config.toml
init = "trunc"
init_std_qkv = 0.021
grad_clip = 2.0
MLP neurons of a small language model. Each row is named by its layer, matrix (down: output weights) and neuron, and shows model dimensions 128-255. Each number is 500 + 40 x the weight over its row's rms, rounded and kept within 0 to 999. Numbers have three digits each.
A block is one neuron, or neurons of one layer that tend to fire together. After each block is what it responds to, as a language model described it from the Wikipedia text at the highest values.

L3.down93:511560411464517474564470548530496471433489526457561472509477474494432528532485480511484537482541411482581522524535510502439537563542474500522558483534545523497536468550474466477493495416497500522457504518478479470461471420386526523504506509466549480470468502521493469484502456523545457495493478522383553557488489485503432464473485430512508515520543515516504457509474528356523526509442
L3.down297:498504497549468583562441515534480440469617517473560528468456475464561523451522507503511540539469456504442572475463558504594476533495534473522487510425566558493517538557527553499535529449485497549391557477470444546515511528564472521494499488491519486528519513438473520462462501501493500537519516462548505537488494504491434539578528502469486524502457527495454419465537549551507541488523
L3.down486:526560505432472523514479508492461429492546498504524493505435418465501500549567495484454532568511464461545546503449555450484464607521493479558492468544548502460529501481515515525477631448560491496464516536534381528528516436566460494509485486477472552482471568450449506469487447471534416503560450495509507479477494506508444454538467465543513513516534437468540485519528477516480572487494
L3.down977:560519547466493494537516551513487592530509500517520585525440460514489553531520582503454524579566510472529492483537548410464579492411489425561509562487531433524478449470479479565442517464496539497529455485460504522529541484510467496509489501450477453460498498435500490486424451451459527521429486482502495496490439536468459513516468499531493500483524579506538474496483503511546535441446
Name fragments and empty cells. Blank table cells between pipes, plus the first or middle piece of a split proper name or rare word, e.g. Tets|uya, Alt|maier, ag|gressive.

L6.down99:448543532471494504452576553443523451457486459484452483561523462484532475423487501457558447545536472514523482530530571469508482467532487526504509568519464441537547578563467470559488414444574575509517509502433473525445515509459449500507459397585546483517503543563517548502457455433499515493490469519435530439470455431523501525431484502467477441510491514528500513492490463515480526499494
L6.down162:546439497529536544523427573534463479496500585494457482405511501525521551509531519466476457455532503508479478367522493502489522563508486431525570522547522460485479537538488469464519523469463549522484459509502480480507512494556463435535503462537503504461499502499466542465549463449472455448516556482512496502511476494520452459540519463472461461507402463519527482470514463463526480538566
L6.down455:458410549534442520503449543481468438569514487511445521520481519460511459484587459482507460476518537461486546476559494477479506546468501417506536530485527432469452515526455399502475431469455506495446583502544459487450581484547453542510469501488541444465479520488489510486526495447453450479456568513478515415456448488520565526481510559520548521521454475545563468560543455546486516491599
L6.down459:412499539456502511510409495522503432466560543480431488486469495436519467496523506538559485512481517468530544500476481443463512387491553500439507440452577572470446548515495507523515564505551487458585531507414514541474490408499443508514532504492549477451457475518458470397524478482489424502474506475497539556512509430533442496453462557538505459545481483491481521562542515511426489429472
L6.down510:505455541548516499483545468482518498581561513511459500501456532463499463557515538524538491506451474464501535460537538518527460446483521484466515575504541495456485524522488461525522468449446554483476683489534503524522548499472486436580505495425465441488512517479509548458545501481489430576532546496461501559458435506545552495478512533514486495561424542490507515509551543535561512490558
L6.down547:510494486473499447500460587470451534480561525511523505458427508518520447498591565479491466527494481464481473491486479396445512489496483552564505535508522492552482518502518531486495415444479465532482554498538436524490518544471470515503423490501544466442493510500483466588463473473551469395502464530541497530489531514452538519503530497492535527426469459545536473482581537557384554484447
L6.down567:413497452513432467509504501575506541498437462503532520556505495521449411514418474510497582519525472564479435555548493503510499516454490501443494457509447483497513483527516508570529459511433545499552422486484472582467536524479507488465518502538563532521493496545504533417501488471524562481432509480434502474502477502485466522520545538553542465524497429491493440510481568514516506463506
L6.down636:439445493441432541433476554437471512537472517479530412505522411524495482452541491501476475501533522556494505536482467460468362424514586506430533525490477474544543511517540526581493415432460538487540605499465389502459490533515476477446502473498571512499468489492486567513469469477501505500504468492524540502526422498490465586424520505488552480512464514560495433523552484489450508463552
L6.down712:497561519432567505529508498461493512539515533492465493462474561493554558521561509472442414474474521538511525476525517450504448545495513478564535488495535508493455557466535462387573373449499556483442637506519513502480560477460545558461507510421516462407501496488455495573493505465419431546508496516526474507515466481505508477476432464485464555471491561543553506519496476521553546497546
L6.down774:517437544463498493512467483530590448555537467488523463478464528534541528496548501504506468485478516403516531498546492515523415519539527514491487435480501547457563510504576482464468497397462525430549583552531450536527557480530500533579543496531541489512494556476466525453513490505486483525513572495534460475482422454504561458450506523464518513496463428542514477517472519482543548430547
L6.down802:431555468522468515553544501460565438529534567540513562524463459485513476487566517504569501426446467496539468449541446554471545460504553460423516498497531476436522482454496521503466427440507509484551645458543539478528531488552416551539518457508501486532495518506419541448498517524524434516541508513579446525449470514585541481443553519478520459533489477574460462535476504526485486427516
L6.down863:508549520569474506579467503484546466533533513473630467443506535505629459480511499523461511489495512529552479523549503531558465536547506508481472516513487467470483477505551476603455538449500550503442434531522454591524529582431545520541521506483539546491446468460511508467487543482566555532466532460496511549482450516527510524505545477513495418471458473464557498533487514513475555455435
L6.down874:412505474470510537510462556511485509538454538450502458456512478510473487464598474476464530496529528491497470478501495515519393534469608469473526544431553531407497434547468440541489407449531504481460521515521475477502452526513470434449490463536484509483496514525499542445510535443509499531522505516511531465462485515575451646475474530503570502489406505530513439446523478472445493524615
L6.down888:525519579433552493562496516493551460534487509508497488463456475549544470507530503461550489527497388416576529500529527488554470496454556492526468464481535505533492492510524493507498505486518531515492563567528480524503510547477450547453422491479573421500487538442469519518513501458479456474557516608558454561504433400540525608511479500490496506480425433496510413529516376534485498537529
L6.down963:521499481540489541560546526525556479500479546468559505464501485473521453561429530524437522580546511520448452543495525540531448546560551482432525575514543496411525425516561469553540477492460509497490435542539474572478498525423469524525525506489476521519454544470503483421460449452570483569496542385472508590426595472594481537496465553495477467477379479472518470450545476471467530529498
L6.down977:496473458494567471485558653505450549545552464456483508448459488544507486493420525440505506512541479503483465479544481446556564505562448502490484429468450534470425550491479503457515475498495498522487419421474523538461531473533479444527509556545474498484514495543502542468525470449575514445520563557428513543402473459456492554550508498454478478498561394431453524439543525548505483515440
Empty table cells. Blank cells between pipes in markdown tables (runway, turnout, chart rows), plus weaker mid-word pieces (restora-ti-on) and reporting verbs like described, noted.

L3.down515:502451433463457473476473525492468444475533436462454451517522516449456506544484462516513511589492590533515500555447505556551558503532484523529435507504574504505448491535542510470533519510483493461499483619481479491463487521557521525501433541519497511509521559451463448517494459504483510461419538495445573488491465472507442515490476542516424511528565509466419592607473492463566473545524
L3.down711:486443495461532489515537567503578498464539497501432546496504499452497496499512468514511460529456517452412523506483475500534575508487520504491471429523573499480486498523450433516512550428482440528559501527539535557479519533539533501487481551511525487519561566521519443503491539529456565455434551456465505524462489415579530477478412449438472505529455531496459599558489516518582420528515
L3.down927:458517470468517432492492557482429454493531467511413460497485500457479439581494508472448516544510505528517581501462494570518494513470441562522459477530567605530543519490525489512519576473608502469516434543469476515490566571500502526519469458495535538504484534530483456474488487503503511499515520512534453461507520475585438527519490543519528549559499489524519520553373464471453466544451
L3.down938:497406549478521425429468499443527506440516508402413549470495523504506508490496484529476533485520499519425523527518507484551486511518428473520544500544544528511448484516455552565475500447578497563497451491484505482466481516435509525515452529525511511521483473500596405448508538489516510536464458554484616515527550484518472481472461531514511492457502566543466481500461550425547499475457
Mid-word consonant fragments. Short consonant pieces inside split words or names, like cl in Including and Sinclair, km in Türkmen and km², plus non-Latin script bytes.

L6.down47:484425503558529556514506533516464522514504442475465496448543539527515525477478537501393531535529537545502455560522521456545504546504474485582517501498452494378501430475489424493466485475567506481449492494515543465454561499471475456474529472524464550510474531483491508433557467444513568480472564406483538468503596481542457555524471524510483433488415462508519516415527438537471558594540
L6.down69:480460512474507513561443521487482499497487429505509528523500500526511501499514581469553562499481445506429528505493477423453511536420454517554468427526483500487504487549505552521477600544559497513577429539499499475452607528474471548491507509505519520519477456448508494475504527494509493454527531479497460496454534537459566469525534525514572479483459404516464460505487490568525507540459
L6.down121:449495551519553477478470492501507475469503483496445563507565511477535515476481468552432503489508470459452486472442469453538456503449427482513462485544536545441522457470483547469560583501572456445477331521463515480471509552526458423501510531510475519480475472487493460462531410530483509490457513518508497519497536481427484497463519498487440502501470503501431531444491513497478454492525
L6.down169:498506491505479456518494438481545466428475517486509552606479541502535497547534453467557513495460460480523469440493520519491563477464494543539524468518463545514506500424527528524532563548518491495524447481517509592448513459513486503518504488425554515508522491537461465518460558503551513459530496524468465529502510446488508468513520541504524454463623413494479503549417624504522498491474
L6.down188:416493593452547589485526536534526399508435467510514538483553555503510513509413519481531569522471540508507470525557508546484530558476432579509480378531529503463513496522534491465495496502530502498547362549524522526476516535454479543521508514554487516539552449526484517448498496515478470481446567434440478523514516523509482416551512465528473477500461441544559498571425529524597500525504
L6.down279:485436524533500529478495523499490428459523497570517501501472524497524499534448515521453458491505532537445520578513425403537491482455434504497549462511487522448440509432570456478505570563487395467526320515520481549435542405494483500478529511409445565478506472496490455471436513503471419484466535455428506556522587504535495429501540553534528481478493480452535548447538483508494500538501
L6.down487:492476517508513526543491505566509416452544489514557474517478520485486491545391471550453512441491506509526493520449506446553519456518507517494505432501432520445448503475556480496502501494475468499568401588501519515533582410480440464510548567483445525514541544476462481373461423491475471538468552424413486567539545479534429484463543553466478467502468526446483476489489506503559427465527
L6.down519:458600526532539448458530472504577457478540578499549472532512555504578485507520454556468558524453499517533539512498441487570494515469464517524436432528560525503469534484565518456431477528595564490469416505489523574526490490424517492511523562456501529483544473489505486424476509541405512531439468495533552548505490528435425499501544502511451538522562552480537567505505552541566504525541
L6.down594:521540527559458509515475497541491440450490486508534487513480502488499485559444460569425496517528509543509505547561484485578516546457493465507503540512501497485434516543593490528511506591426504502533422497502514555474573478442492516528536524422486510531494483432509450487487472509479473434362509465471545534561550515449466524577524520524479479517525542494504538509547467541523463517516
L6.down657:512491517487503570462462486580502434439568490477589491500416539538471449544416445472509526508490495528550525526499459430545540584438519514582462428492483483441427465518551484461429531431552455501513474540506573453492557517466497486537523521497509450539544526453445453433476462456490465465430507424474482478545534454454450496524551492495543517520500471471530476513532457528523465502558
L6.down682:443460485503522554477534459501496464473492447518464497476423488530553509497485479482539470470501455486461528463487522432539527437551451420460510443526415586452493506462499470453509542506480448456578532448547452531452506492532469447499531403494514518535496502551442495454448462464558493526592503518461484510526601473499496417425456500448481469484511542488464577353493480550522450503534
L6.down805:529352506484497508494514485555519436546483453495499531445483501547489486552513502495448531503522507536462601576487456501463601555501512522582499442443458537561504485513511510552443521495527397477513485512568509530493497508510448466506519547467512496522463503538498501458510498478454521491472548462474556484554498517507491455544473479505495453521497504525558518505510565567519502539488
L6.down946:476470459513474477403477476464500512405504496543506463503428500520535464501585428539512510420491455549554512460490502428557475455491538466466479499459540547487460521477510491548458501490457516467541517467474492462444472501541552430538535499497531559570501473523526490356429487497512451551460514560439544518481518519475499465469559537525454413546510523503467562463520521545465515501495
L6.down970:498511552440451489420479513503479485499455560494473530459571469473610489456382490520502568547478574547465498508450508450538504527402471562497534459538492520500453501490550495535527476588547502535519351526494556528477558441482464487503554550449516530478511513521441407435507498487487485492458533419438451506516463475523453497490521552568512489484469465461494488533566600497471467483482
L6.down973:478395582538518450453445497522474447449538477529566503539526539510489507536614392494496537389421534468507518459567461571472521509459506482483444411469480544545481518481509524458464493559564510476526467551470569481498523524516486470464460595483521453523530514484474517404544537538485508514437521538529551526460452537473565545513534503536516456514536521513511460528531496550496509484508
L6.down989:484484546452613576509535550569543490524484460479586486497482448531456488528457548504513552508496478483565469528516486486583543497498492581542477434509473498523527461577539577546464542478507435444587536497572507482517478563462454447460487526547551498548486435454460507503486482502521515513474464516484499522593543462483480508494495479524493394486443501550456501477474549534543433499533
Mid-word name fragments. Middle or final word pieces inside proper names and words, such as Faso, Valparaíso, Vitaliy, Harrogate; also "now" in parenthetical asides like "(now closed)".

L9.down66:482471579470458507429491525509534494488538468515498546536521477518530544498578494506433486522547493623462523481525474581508448500411515447528493550464512548511492579515493511518515487499447501531541467433533533465520538526528468512466461567527481574477530483512439519495528552518512504527483385416512524527495523442451500563587525520497442480489506477514541456461532471529510521496513
Predicate word after a copula. Past participles and predicate words right after forms of be, such as were put, been developed, be considered, is set in.

L9.down547:532417509508482534504483506512495502510516463561539450492489530567490539526613495509458502526493515442508550578426480539525448519493479445489523536508509511518526493469482467486466391551503509530490613500634544523468457496435494483481541491541496538535475500546431495485466508504502562535525502493437491512518514503478507569521410456542519490491433542503471469521513538571443460573404
Mid-word proper-noun fragments. Middle or final word-piece fragments inside multi-token proper names (places, people, teams, brands), e.g. Ust-up-o, Sar-din-ia, Magrit-te, Fal-cons.

L6.down13:506442512460488517455553469441531483539478485474461418524487467582451441489626484539522501572517534495534534568516464501501422446496534560403492479461536511499533528446504510525503427512516505491541506531442514483487512485482487513476491495455526503490465519485471479421436478502521475580535475504484391513507505453489472559451500485529566540505545486473437486480497545501416510487521
L6.down108:464500557410474498389535482483429538588445482469402516566526432460521452447574544443503539571561540504404549503478518550518548462456493443467541569501508464518510490508438426501547429542526534535518499477502521527464548459481410484478496485486447492477524525515504515522522457517462528498453437518484506435487436481558495531441487557518521573498523536522443548542506516512492463492544
L6.down127:555492525362521527473450420537497511542466471476521505452511466496494493500580543514522500525474501410547482514464495485500500443475528481500458458491536525465554482542447497481493407482460520499518673498450481473556476438496484511525477507557528471546507478541490536485544528477531470487578459457562496504498480475555462512525484472491474496501489522552502436539475493535476542460576
L6.down141:589445519552466501468560458538482496551494467470436447486439479522511532492546457503480495523544509470520475485479582518537477541555549472478500510506487524496501537484530464426495394410414532524524612513505517516541504518508422475542523430460476484478541574519438517521490487459508499521538519525459502543530438437511505462471514470439537517519548563498505530438496514534541449536469
L6.down146:495588513488478506514470500440444474512524515450570513548433460495493464523633459534536503491497442426493527469484488494538483479560611479445442566433493540483474485506481493505490423495405498480519695509514494484501507538487457493489456543401482436545467524450487525511480499477540487514488455583565572567488462455457523641453506541463466513507567518532502484477468463600453499467538
L6.down152:499455501423456502446511471479503457507462489469539463528484446552399492491611504487520454486511459504487535489512492459522448500516515424415475471521493465456566501444477477528482397510516512492539656516502455463483508477541502446486484516500405478559482545516503560494435515483502501572536435511516473447440418476493600584453540543446533507477542492489521498479509504512461506501599
L6.down250:508558495426443469445548482430468529492495497486494461513416423528406526478616439492562436495440494459481534472495448528449440446521561500475488543466509531483549530555472487445457387481418472457539752504489495407494486499543498523466453447479519449550516546497440504533514491457502455514568487545558474474492490521489556544468492448492512558511526538555510459484476477513498540474550
L6.down429:468583461543465519489563549473504522546504508467504478518451504515516500533652504474489466491474503550493506467480488518486433494494583493419471636520516473493528540457479483460468369479472552509511674406470482527474579538481510570503494501439526472471520517465501510518485527497500471568528474523552456514460458580487546476448532507456570495543524490515465438498434518511481526504515
L6.down496:563494553509444518428485492466469530549535534451518483556488490531438490442666540496511500508528515551464512471487493563469541493501536477490440509465496483525530530531399538518483397475451524455533715426507469455514498528530488508494520508494480488515500528491455517565523561477490530510471468501504521488502398522480591557503591438473571505512578523526494554546463510530487520480544
L6.down537:525491459469460470490480490508497521536511528415492512496520452459514457527648510497488511530511480500460485528511514516482487497557527422521528416467486449524511508499472502524480352436462520499497695544535493489518483498512478475460524523458470485547484539552474534567516521445476562479443489445565535420477436512496540545508508537447525577479510532539559484467484479540465561449513
L6.down751:502549462463431560484492456468491545537511572439513479511513408464443493488626493496463536549504548501476473500490526552491506450530573541455524540476468504487510481501510531494488328465482521481522686498474489496561471479464478549506549484493467444517494467522462462540527526511498475504544446467569452453501446548496457535457509530446525559501503543534495483475449477473554506424481
L6.down814:509486509468476499505487522473481506466473490471514511565489446519500512451639436452500500529513394457486478502526486510505508513499510377503512482465506486540495568496466480528487480535428491505563553447495458438500465522540458486474521470556527500564563509552488509515508510483540550457430489542530448413457499484430546599522508499506507550453548549581444456411510467498523441464523
L6.down823:459560533422465499564497528470454506471476512480562470577572462439529422490623481481477532489525474496502424473537502597506489502509544481431521517495524509531450492520483492520535378516503562517494637517476508434561497496497485523456530517497433425521510498514496513480495503516528467499478465474552447496397404524543483608501504527459519566466504530541473468556504430467461465422594
L6.down855:496523501465446454468531475436480556497474542499449530507467523436489505437608422524488473463509511469576509486474528479528463462433562512550456530440566525462521515417519530400573421445484523447508588503542481439474511576525510526532480516479452493508512553521491465555452460520488532510488453508538452496480491536382578529447548491510503599488528502533514467506517570572471508497510
L6.down934:483477507536502491444625448467517475466530556467554445596476489532519482528571483552583445431498507519514546485531464566473524436580548517379486497511525467529549536483443495533479455456455523481541593532507528455538502568493502504536446454501490483581524506482511557470436515517468545586533479520470499499497454447500561512453575477503505497500543501542515570479341542499521479484558
L6.down1014:481546445449509497535502487444539494570548548428529457490449491494502533558611500553502456490426502458549471462505472472477470522514602479499462501530554470453441560448455434488476389449419506518498715486461498465501504495470481570545486502432524464492523499507429495514434537461516432578524474526536470467457416515508534463500489496450591495527459484512519483533532520480513492438546
Word-initial content stems. Fires on the first piece of a content word in mid-sentence prose, often a split stem (wrest, vict, aff, soci), sometimes whole words (visit, deal, plays).

L6.down40:508488472538529518545439478478514525440506556526474513438571518455598484460403498494458502516462521533420472484456527484478480460451444579487595531520523513516476491524499503529544497529497526549495338544479507496477402485491477493503514458533455509411467484555528460504457483524489478465596527445486483501494525528560530408496469509519449531488384474505562516440499455457541546541494
L6.down111:482504514508495462509482480539437524482511464538465558539532496455535522513386475494517530514546498514509475552533504436458469532502455510559500449489516516525445477540472532561497598589568470495443317537524489518451459573546566471475489511557526553495434468532563518510508466543483513419436497496505531496505527472498465532542508538556498501492465470528568517457591522512511523518450
L6.down184:460503505443477493486485505500551547398472454548546509539486513469478454495381454488588533501465515483518488504520502523486539483516433568517507473487457524544496493561600521537502568605617496451523345500525559448442487525553566494443507502545479506545519477511519442467470490536516481476451454497468504533501533491488509501503526541533510448456491502433452478528506512512527478503410
L6.down201:475513495439446459543435536478509567531557521505515509519436479432454474461461584492437548552505489514526516487487514483474486498466529565517490582477479501455524454549566544571531613527537502473524428526543449537520472517525555455509490531519530472454467442496535465540504506544498435431510523545544555542530443524455457555495497542488540502488433460471527415486530497449503551473465
L6.down230:501529495537521451509512526535542512454518441539570539542525528508602483517347510509469570456474528566464494490559489512577530509477425526548503447543408498498472481484534484514507603583571493544473288475483532561472518511503573470482464538477460504502513445519546500494503516551526545477483483517489529537469485512489509493494484503502423469452526506443477456509489500501545509506416
L6.down307:424521540485513529529518440532572496451477529608571526500491564473524502476423510494474501555439460498513456495496573524419432492479468525489517462510519526472510484532529505525534555504579518520493380517548504495492436535460509534422515476462476543530525513488474480515497508565515531478585534488556531587488581524582483451515457503575486461506427506536564475434478486527624566490475
L6.down348:457533487512513499517560497542536480416487519513569466508476542536538493490419475483490485520486466516568489517450481504487477519470516535464492532525520512456485489444491498557485596534546468502493304446439522491508394511521490566436487493489580538462502508477532534471431565520525521512537504541554517550564527546500469479527449505529454448526469456452514452401490420470492510548527
L6.down448:508511479606536487456509479525547575476491483513527524546460502469516509464433504455492529539527495572502438535444584542510566442511470597499507508488417553540504488505528540502532595572524469480489322422520475563495459557519545499469522514476558577505507442512480418556501505539523518441496496523453528566541554537507448471466548504553509472460538535446498501431427523502525530507411
L6.down466:497492501461474451495514534541546515464512480515534533473478473496522566511384538531490562518495531505523484448483498551533468522515481519546462518541495593500510454541512530467504621557598489499488324521514498501498500483566560466486533484507563549505519473504524424458514493536509542498422510460512509525501527477496393480477480504492458454538465464494476435507512469482511485466435
L6.down595:523467492565561499578496499543482488494518428500614553488540555479574523562427469517473528446498455503520525497506498493580527579488440511536462438507418490519451479477561553534498586543560488565461335470567546489484469601521573419481531535519463535517487430502538526472492526534544551498469566514449556532495552508476489493550547522517470461482507514488493545400472525526530455503454
L6.down617:491459512608543475496401530495526541423557479534540540549460525416501467488579464475485530502546424485469413452522547514489464442454466496500497502452501530521519476469594566563554654489475490497494443454509445524478454514521461490528511532544532485547498509466491522487491498525508582456454563545522464549448500447428489513505524496537501510469511423510491486495497414481541531475448
L6.down716:534575468539557427510533511483562490555549553571559487412510508525510520530449477475511497472499504515510499471460493545532504524556448479470509534480501522462500483452511431491418575545532497467462350490548540480505535565497550539505580484507508544556492486500513449458501493471493471570513478540553444512561543546569486492502507484525403455492503520452457518475567496502467496500535
L6.down753:419551449509513483452502564469556453512482496481487565470478494449547475456465516468478506546547503563512566502455491482493470507557446504572465549523487480499530433542500503500510554506554484486466385526495547618463528550539528454466470516491525537470446505454509440487469442533510546499455517467497534496439544443488502534471497519466458523528507531509448480464428643526461517500463
L6.down808:522496484569491463467480494507572515492486475489465550505485528491554501498400523444519495569483482484438499478424547460531514560494430524513487547551447546490522510501478444473564563540553475581434343503535542557441503518529553494528472539503549539488471525526502455507476505518551554451517489590454487515463502454569441428479474561507448526457531464441531534441481586491505529504413
L6.down959:504494457579473525467495427500519576500469502572501505527420504475475556457493457546531512499462485538488457484477497458428455455459522572470517513441512525414526440474528472545504559419486453488483373438525391504472476505524552504480447452489566537544483470530444552518515491546495540478539517528499470542580557445472464440440523446536581448490496495511590517462537557492533484502492
L6.down978:440547540495502556521474559563540443540483527557495509501480549458576417502430519447540493549509491488531501517474497555498533485515441452477540477541528536473529486459497467551481571541618529475523276504512483582482461454498434504478533516505537500466503509518520479479468520532483483483500481408552464594512532499511463470541493549493474464474505483477524504531479525528501507534525
Mid-word subword fragments. Inner word-piece tokens in the middle or at the end of a split word, mostly names and terms in lists and headings, such as Pl-at-forms, Ben-tle-y, Bir-ming-ham.

L9.down483:454542572341480512505512488492496526433511503528547543522485493449413375520501547497510500468474447490502472480500458504428529528502506519514424495465499536437507522555533497555528514445539502551523362391476494504517596486541538475516543444464581448471499501501484476458477484505473516532556520546523512488507587484462504478491541531526318480474508458523531479460511463496510518541508
Word-completing suffixes. Final suffix pieces that complete a word split into several tokens, such as ed, ous, able, al, ic, or a hyphen in compounds (contact-ed, fossilifer-ous, wide-eyed).

L3.down10:529487456543480454513507530417460434514488440513436520510467529423512417472547498500543501463536510531507531488488453520550446505508449468429485465468532528436524522434481481442536569509515490477489518541543494549467476533455480520438491429540494457483461539501479509467543501487518475474480605491514488549504467530545485547505520581506535513495524482541375469468449479536517445521478
L3.down96:480409476465471463447494483518484485495514494546469434462465566477532520524475579505468522544465578458472473490521520533498497404489492501453515549508533550516513479494452502473553467510552547499497412509486535468518482478467489577461519485534466435499445469513500468457506526446481477535526518528580429456509479501507484526583503520459528528491508498485499542646437516576520545499491
L3.down161:486464489572538523483553529542513433552495500509501461502557479484534471479487496468490476460467536547505487484542483462527569467445512567522550432472514494492517496502437510555581508499563427504510454450529442455436547514518575506488529514519536482549488453590566527452513530482525549417545499511475521498535547550457471495548471513487514481507501508554483553467471484553509472532522
L3.down676:535435550482518473483447424506463409452476466516464514494484509491515456578450520513425490465542517469474551462534437430477526480461512503520505465466460482431497503510507505505491515470524504500481469604470519540424499559518478503475487504518543494537516540600431486492475505436444519516525510444494457474483464489568526452493441499534494487503488522546516499482515510509448439446545
Final digit of numbers. Last digit token of a multi-digit number or decimal, in tables, statistics and dates, like 46.9, 259 cm, 1842; occasionally final word pieces.